From a checkpoint of a small transformer trained on Wikipedia.
Size: 24 layers, width 256, 6 heads of 64, MLP 704 SwiGLU, vocabulary 8192, 26.6M parameters.
Architecture: RMSNorm before each block, rotary positions, no biases in attention or MLP, untied embeddings.
Training: a variant of Muon for these matrices, 366M tokens, 11615 steps.
MLP neurons of a small language model. Each row is named by its layer, matrix (gate and up: input weights) and neuron, and shows model dimensions 112-239. Each number is 128 + 24 x the weight over its row's rms, rounded and kept within 0 to 255. Numbers have three digits each. A neuron's up and down rows have the sign that makes its largest values positive.
Before each neuron's rows, "fires after" lists the tokens most often just before its 100 highest values on Wikipedia text that the model never trained on.

fires after: "9", "7", "5", "6", "3", "2"
L3.gate235:147145122083158135084104101101131123122116152125173147138157121094111116123110145113177161095184131152154118165157155122159131135158106116127121114125110127097109126123120098113101156088116117134157089123122136126167139082122083148160147126133158100131102132127121133089093136155141098151133145090144143118142143097132094137130114135148192116183120128122116126141151118081127148136142
L3.up235:097131131154133136104119170089129111141116092122140113095131139147141098169157136131161151113172109155124146156168125135170108140148116159123138131124120112160139168078141093120112140117173133139129077119139119106143133106154110126136117097148143146138108121146134104114110153157149097108102122143138140139107136094145091156172148131112090110141153121135118128102119069107129161144105

fires after: "\n", " |", "===", " ===", "====", " =="
L7.gate545:141104131160148120126164123151142161146138139117116124093102089100126104103142133106078150155125158104149118137127131147145124139123127117096154118106097106129151112139142103151136136116112107127126138157163125142100121087147133106159132112150161105111132128125160056109138134186154117165128129140146122093124121124123107107139091136145189130149115121120130150120112132117109146147130
L7.up545:129139112155129127133119091147126127111149104096109114150099153167116120135121170130171132165113109069100125126109136142141132142124132123125149081120114131110106135133105144125123112097161162141124139146132129134111086172163137113148122135168082158117121061118105150107091125116134092153089138125105157111138148134105116127147154139153139124128109098157127136135131107130114127131128

fires after: " was", " the", " a"
L4.gate324:147130123118165131156110131122137143160167106134145100107102100118108097122097171114115138113125150115141150179142151124135166110151120150095133120159123143145129115117147149129139133120113111119111171117122147139111117088132163127114128096117136146139157126124124106145094119120137119137132142127144142114099111126122095145145062152115101137110135171064160150140117149130158145112106
L4.up324:101114127164129110145161135132173116133116138163105101204146137085121087122123147081112123102146130106131110110125121133117125150103154124122120131138147097117145132084134127141146101171169125162150134101125134150120143074094108115072124115123142147148181153145129116145113142101128078141097154118145142128111149146164130075158140103133133106117118135083164132086114110063113105142144

fires after: " ", "."
L9.gate619:085134155132134137095142099097134149155125073203110127129143110115115102098133119119132149130131166104137097112100161178126150140122137116127150106141137087129060127119110124127121171132148119125140111100094077132101152113117159129103127109105147095153125136100152098105126115181160119132148150087105108162112140113135088135112151140143153166117139155152140150112102108177149148174156
L9.up619:138148108150146142175152124141127106183148134133108145117158152128125145123117160113106139141138129181156107124125153127148143140169131113140164137096089125129144154104143150168116138141126122120142066190107133138159174142159144093111171084143150157142135137120142099100124118156172109143125145138114129145146124149153140138119108134131136158100136123172142174113133120165068139150155

fires after: " ", "–", " St", " Saint"
L10.gate430:122129153147178109105156103151088116125143120118112096154150145136144124091157140108143124115168159144168136110135091118155199128119125169137130134133146103107110140086132126116100105131131123136107151078121104101131121128131143146144159151129098155137119137129141112112091135169123075098122157131131109120121061159115076086186138140140122164143097183122105098136083127126160088149133
L10.up430:124122137126145156122078099150124115124093098126075123135130162150109145095080166118158164131136142155112118142104129082141128137134129172134154154110082122155163145093124131121113134123112127098143158148090120123149100145123133071140111162156130142151142109139150150104108140124113104172096150112106112126141124110105173146151122116123123166123122150109158109168157111145100124106096

fires after: " ", " NC", " |", " F"
L4.gate627:144094105124130128135156145148146097101112090117139129092137151150175103133117130125080126157077148125146125153099089174151155105141131112114104114138126161120135139138119141163162141100099126142149088151140146120114145143119154136096147109141148105141117145140112128105139107206115147146121130143114124109148108137157172128183151120220068117107138080146094128163101099134114101108114
L4.up627:149138114120157161150182104128124097144104126116178100139083142133086092167106114127155135149081125167136114115134132155096109144087122127159151085135127152154145139162086153145109148144169125106131104099140148157149111131119099158118075143174152139118117125155130113183123148137100117122161154131123114143127171125111145187150145123152143149118147126118152126112136133109138122097125

fires after: " ", "0", "1", "9", "2"
L19.gate35:129126096143110142114140102171105132146134112138111112107109132128153106072131131165103098124109138156148120136074142106117150129184100136103135116155094139156167166161108142132107152112122148084097128128131094125128106133114121134144142096130085092122124130133146160138116109156102137145111151111137112128151126130148098111098122102127143121126128129095118134136098139084146141146161
L19.up35:128144143133135114141118121125165132168129195095136087157121156106154131127132131089146145152150083104143156135142146129150147141143121150110157098129123139115150138170119154152099155165149152141159150132157108109103121135128138165129098094132137159096121162115115141123080134121115112123162156148133117108143156121153163072076157148126156070155084145134113149108129150172108093145104

fires after: "–", "0", "9"
L10.gate211:063136133104108139062130152108112145133082110124137105105160105113105135115140124130096149101119128146087140124137104117116158107076138152086118129150159125135112169159166093121099142118158139093122144143131111098152162101134114163129114091129147160116191083159112116158086121073157123146098190091113160137117154130145128150114131076106079175155120140117165113124107145128092152115100
L10.up211:147130109106115109145152118120141084122109121112138110147105130131086086112106113097119103104100144156096151131131172108134100178132122123110147077131140120157087106149084152141138127163124144123108137133169117099126151135125134145178146119112099142121096162131136127132145130182126115129152084165100136133139112132140110150106087148165126103120143153157080090126153139150148093142157

fires after: " |", "2", " UTC", "1"
L4.gate548:168138093113167122140161124149107113133137104129146103158146139091115118103128169137107134159160134163148116117104095101152148162137109160184117126129127140105112140141115142154141104154168092113105118125088109121135158132111099125102160114131120107164119115104126107105098148149115124128118147155141110133139111116120123106091100089115160140091095127101096150130096096107092112081112
L4.up548:123120078100143114113158133087151144107117122104123132163171135104103110133112134133086120101148170140168116112133100093111103150130130090117116116117127143132122097130106153130118151146131099058115094137105138124114138121142104087111092088157086081157096112135185129105137106150076129133148105139106132140119085140091106183086122095115135131094124145115117165121139110101086073120125

fires after: ".", " A"
L10.gate165:098134163066154108103118116152109138106119072145131131144137106150134119154128162161098097133113160141131105142120095173133154148140105144118104160130129146146112155109114162148146168166136116162113152100146073147114161123111087076156140102117131121174127099111120089130147126150143087125121110134081128095091096160128100110162137115118181185157156155111164118134149125066119122130123
L10.up165:154162177113151143122119142171124082159134123101118141104139118140086141182142148146111168092151128161130142100089132166145145126157150122119164163161119147120092126128135172138146124166085150150118117105132105110100179084125161115129114151140086140118132131135113136124104140146132087135100148117130098113124089124113113090111119119169168212127155111140158140120086135170153135157113

fires after: "1", "2", "9", "3", "7"
L11.gate181:154126110115124103146157142125099121174140135135138141164135171122161108124122128147092124080140148153063146171107170108146143080086128118108171155129126106126126133104160111129086122151101123155173123137132151084154099131108108129088111129114122131148126110112152115097167156162137070162158099107099140137097163173134130119174144115151127129150185095118110122136105125153097124140131
L11.up181:138135146152132109130109136124136119136104155151133128164120144108146103156151094131120125072139137103077158170082135133152141115095104131140149141142168093094126153094104108175114124143103112135166127147161123139130130139150151141119117111099144101154173119133152137086125105151119101115140111114106130151098123198150115088166122149174113076144131099137158126108152121186117111141138

fires after: ".", " the", "2", "3", "The"
L10.gate278:109140145140155149131148122123124097140134159128143149127100119108160105141150185153147137123106149129116112140162122182142151107104163139109126128125154131112116146165139082125109142118096105142118151126087160117152125164119132103120145145195142113119129115106114108132090138144135125143145126123073135158087120096114128154097142170115096108117160104142148089164099141137132115092113
L10.up278:118101119151114128142121159135151115150101116138135109170100114090152118121085142122138099121103126105148127095111175136149126131149094130117128104101182128095143079108134118137162108136132140104103112101083112126095150082149160127108125123138107068181113134135168113146123117153130149104143137123107157133098116147119115137107103162100088095131106113105128110139110140113147097127112

fires after: " ", "1", "2", "0", "3"
L20.gate308:136155094114091148133128142136157136146074165143152153111185153150134143117134134132158077147135120148111123100150157100131126103133146132131147146120130105122089112123105126078107085113157095127136128117148132154147139115083139062104082138113134159132113125110165147145150155098156112115159153170105120081133117131123164080144098145131097130153153122107135123127061142137096102129164
L20.up308:141123095085133115119138143145129095152114104147158145145082152153104100144119112127132148091124155100118130154105125102127103141103149131077171136124149112165128095127112145131166099143162145102134097166092096141106112085091185120165126125102114126160139125130111157196161146137158133099146140115116126116145143111061138132149146190133150091114193111103148122142155121134144142145157

fires after: " ", "9", " \"", "′"
L5.gate16:158117105123143111114167170124129154157124143137129136130083102142096141116154112154102130112147146091132143129142093187125090162096165088131113135146128099125113084136172095085091084105110129125143122126100095137142138137116123102185115153115121144184159143105152120131107138180149139145181152149090127148153151126126100098115132133201108114105169150159092135166122120147119082133127
L5.up16:131133117118113093181150088102156129128102154129124139082100134142123098156102129116146143170158122147106100082127151144157087129137110089124079139135112137146121155108108143145167085110097106130151091149138124128124157124154138146096132070120158109128143141137135120114106140180179124175155170122116121132147156122130115114165165115109160128099099114126134103084080145160124137156123

fires after: "0", "3", "7", "9", " the"
L16.gate52:136143124099138172114128153142092125117121128148153117104099113107079130092099169155131140131109132128141157159153127116185159126094092102132156100092106146143122193177111059072139178136139165102154148157133152102131159114155093067103135133118152116163151134134144176143080129142161117162118126134098119132088111164156120094119116132180115109179178141089116142134113125153163122162157
L16.up52:169136107123168119133134135121164104143132119089108108107153140110142134142148110087127142065159127153106107139090125105123145090132134149099161111071146099089093158101119135129094156153175148137134138142132099120127126105134138139090130103139104125138078132141157143133131114101122104112124129170077133136115140127144134138132120139144094113145126136178107123104115188114131079140136

fires after: " "
L19.gate296:120112059169108140137100135166088124107090139124131118108139147143109131104159063135110118122091101112135143139122121156111116125128134112120115155160129153152127138107126081112116124174134110191156193136184115126093120136126108113129131138076152121178130121113131110112108123141162093117158135099145100128133175098152123157162118122131110141094179123120106117143132111150110120115170
L19.up296:120083091113109122140136147158101102125149147127135113127121188084136123110149096126107155097128140081129141178086109113106124126082138138113130126143120136111105125126122088142127114135151121163128190131188125102104120100084093113123106163109139070148148108113131160126174133135110112144099115110154102142146141094096123181128138152143166147090140112139094146160125117107140135146143

fires after: "1", "2", "3", "4", "5", " |"
L15.gate250:122143158126133138122128106143134124150180122114170162157112121084115129152106074114152136121126120162113108159137092179088131152140123096115158143112165117158048128110159122125090163110117115140176144126134138114139134129099130070116117140122090136151125090143117121073112089145116110073146148128111105141133090112150089116129114089108120146139136128123100112128101102115107134163148
L15.up250:111193140132159108129089145103120097172184131116157133136122107150120141118158095089121118125084106103123153198110137114146111121130168132176093126130108173100151138115105126158120133137129161162121130101062149139151107131105125128157125121128169122150145117121146154072140127116142124107120088151100147136073147135154106149133118110153144110149113147147083128111114159128120148136124

fires after: " ", " F"
L4.gate413:121146112157131097101139105130073139145137134179094093092152137138118112159110082132147169145080143124118159146115143142130108119151112140131118137125141163136152160157203150106165142087120146150141112148143145090135102166146127127129138176142148127100133120151151114119113115139118143159154128168149136105123140133115143137178129145144127097126128154121124162135163177171142149139146
L4.up413:131153106155152120122128103159097135108120141083163116127097147129139124140089117139143121103132093129113154122144111118110130136126114159135135112121114145157173110092129129113096129157158170113135106116105147137151105144175132165155098087117110131085151138114147100123109129122103154154127128151158164163121159112142089133091135155140112092129166147141123146081160118109133141151122

fires after: "\n", "==", " ==", "===", " ==="
L15.gate330:145127131123146132150135090115146110138101156112098169137100148136119177095128160110130126174164131157134144156146150123127094132108140128125145105114171119134111116114134094135101070112119115141117143182120126171147156132135109134116147103105168124097131110108168115151129116180153101168148142154115148148114107132114119131082076149101135162101092139123122154154110150160141141118141
L15.up330:146095146135158156123125109108155154163158157114103136079110071132104148097096135141145146131129130126064111132096130129174123171106147159133140123111113141140065090123135113158114153117141145160103113133156137125121123125122131090173122111108091129137079098123157114113168127130127120093111096166143134100122122138169119075135143173161129099082131131161096137103137157082106180109141

fires after: "1", "2", "9", "8", " the", "7"
L16.gate31:134127128128142134119163126107112163161124103134141125173149151113128109095135187105126102147133100166156093110174083144152139102124091152158132101131090121167086143148141156115193143100111121141149153073128152097118162107188117104170145092103111091127151105166132133090114122073130144117145132146114128152056122123124138096119126109124140115104067109120119095166155148118103123133150
L16.up31:166136152149163142140095136091153115128150124089164130157144157147124175163136113141130144155129138108137129135095141145133139144134182075153136128124121127172111114130142193145140150134127118148118102128128125124162147181121106104132129071104141145151155127128135135141121153075099148139164125184164098093107109156103151118146110078145119129134119149148115108115142147163113097093147

fires after: "3", ",", "5", "2", "8", "1"
L20.gate123:121140124097117090180150132166118160161149151174110154134154106122153128128151142144169169131151116133133135116115141122074122110117096160171096143098124116132151141121120184107148119120141127119153160119072123103142135111138119066148136142120114095128095131179140128101160099086107148141142125125093114118135157091099133109124089141087083131134158131158120100140116127111116076165122
L20.up123:124120123120130185107169129177124110108149096174135122136139121121127103168156103097150120138134130121137150151128160162110112132126130092161120169123157153111129098125132141091122119127155178154134128140106125116135140123146091128159156126125128118139157135112140135141131115102127123104123135142120094119099112120129124159113120115124126098129150143125089100115164098153103155189106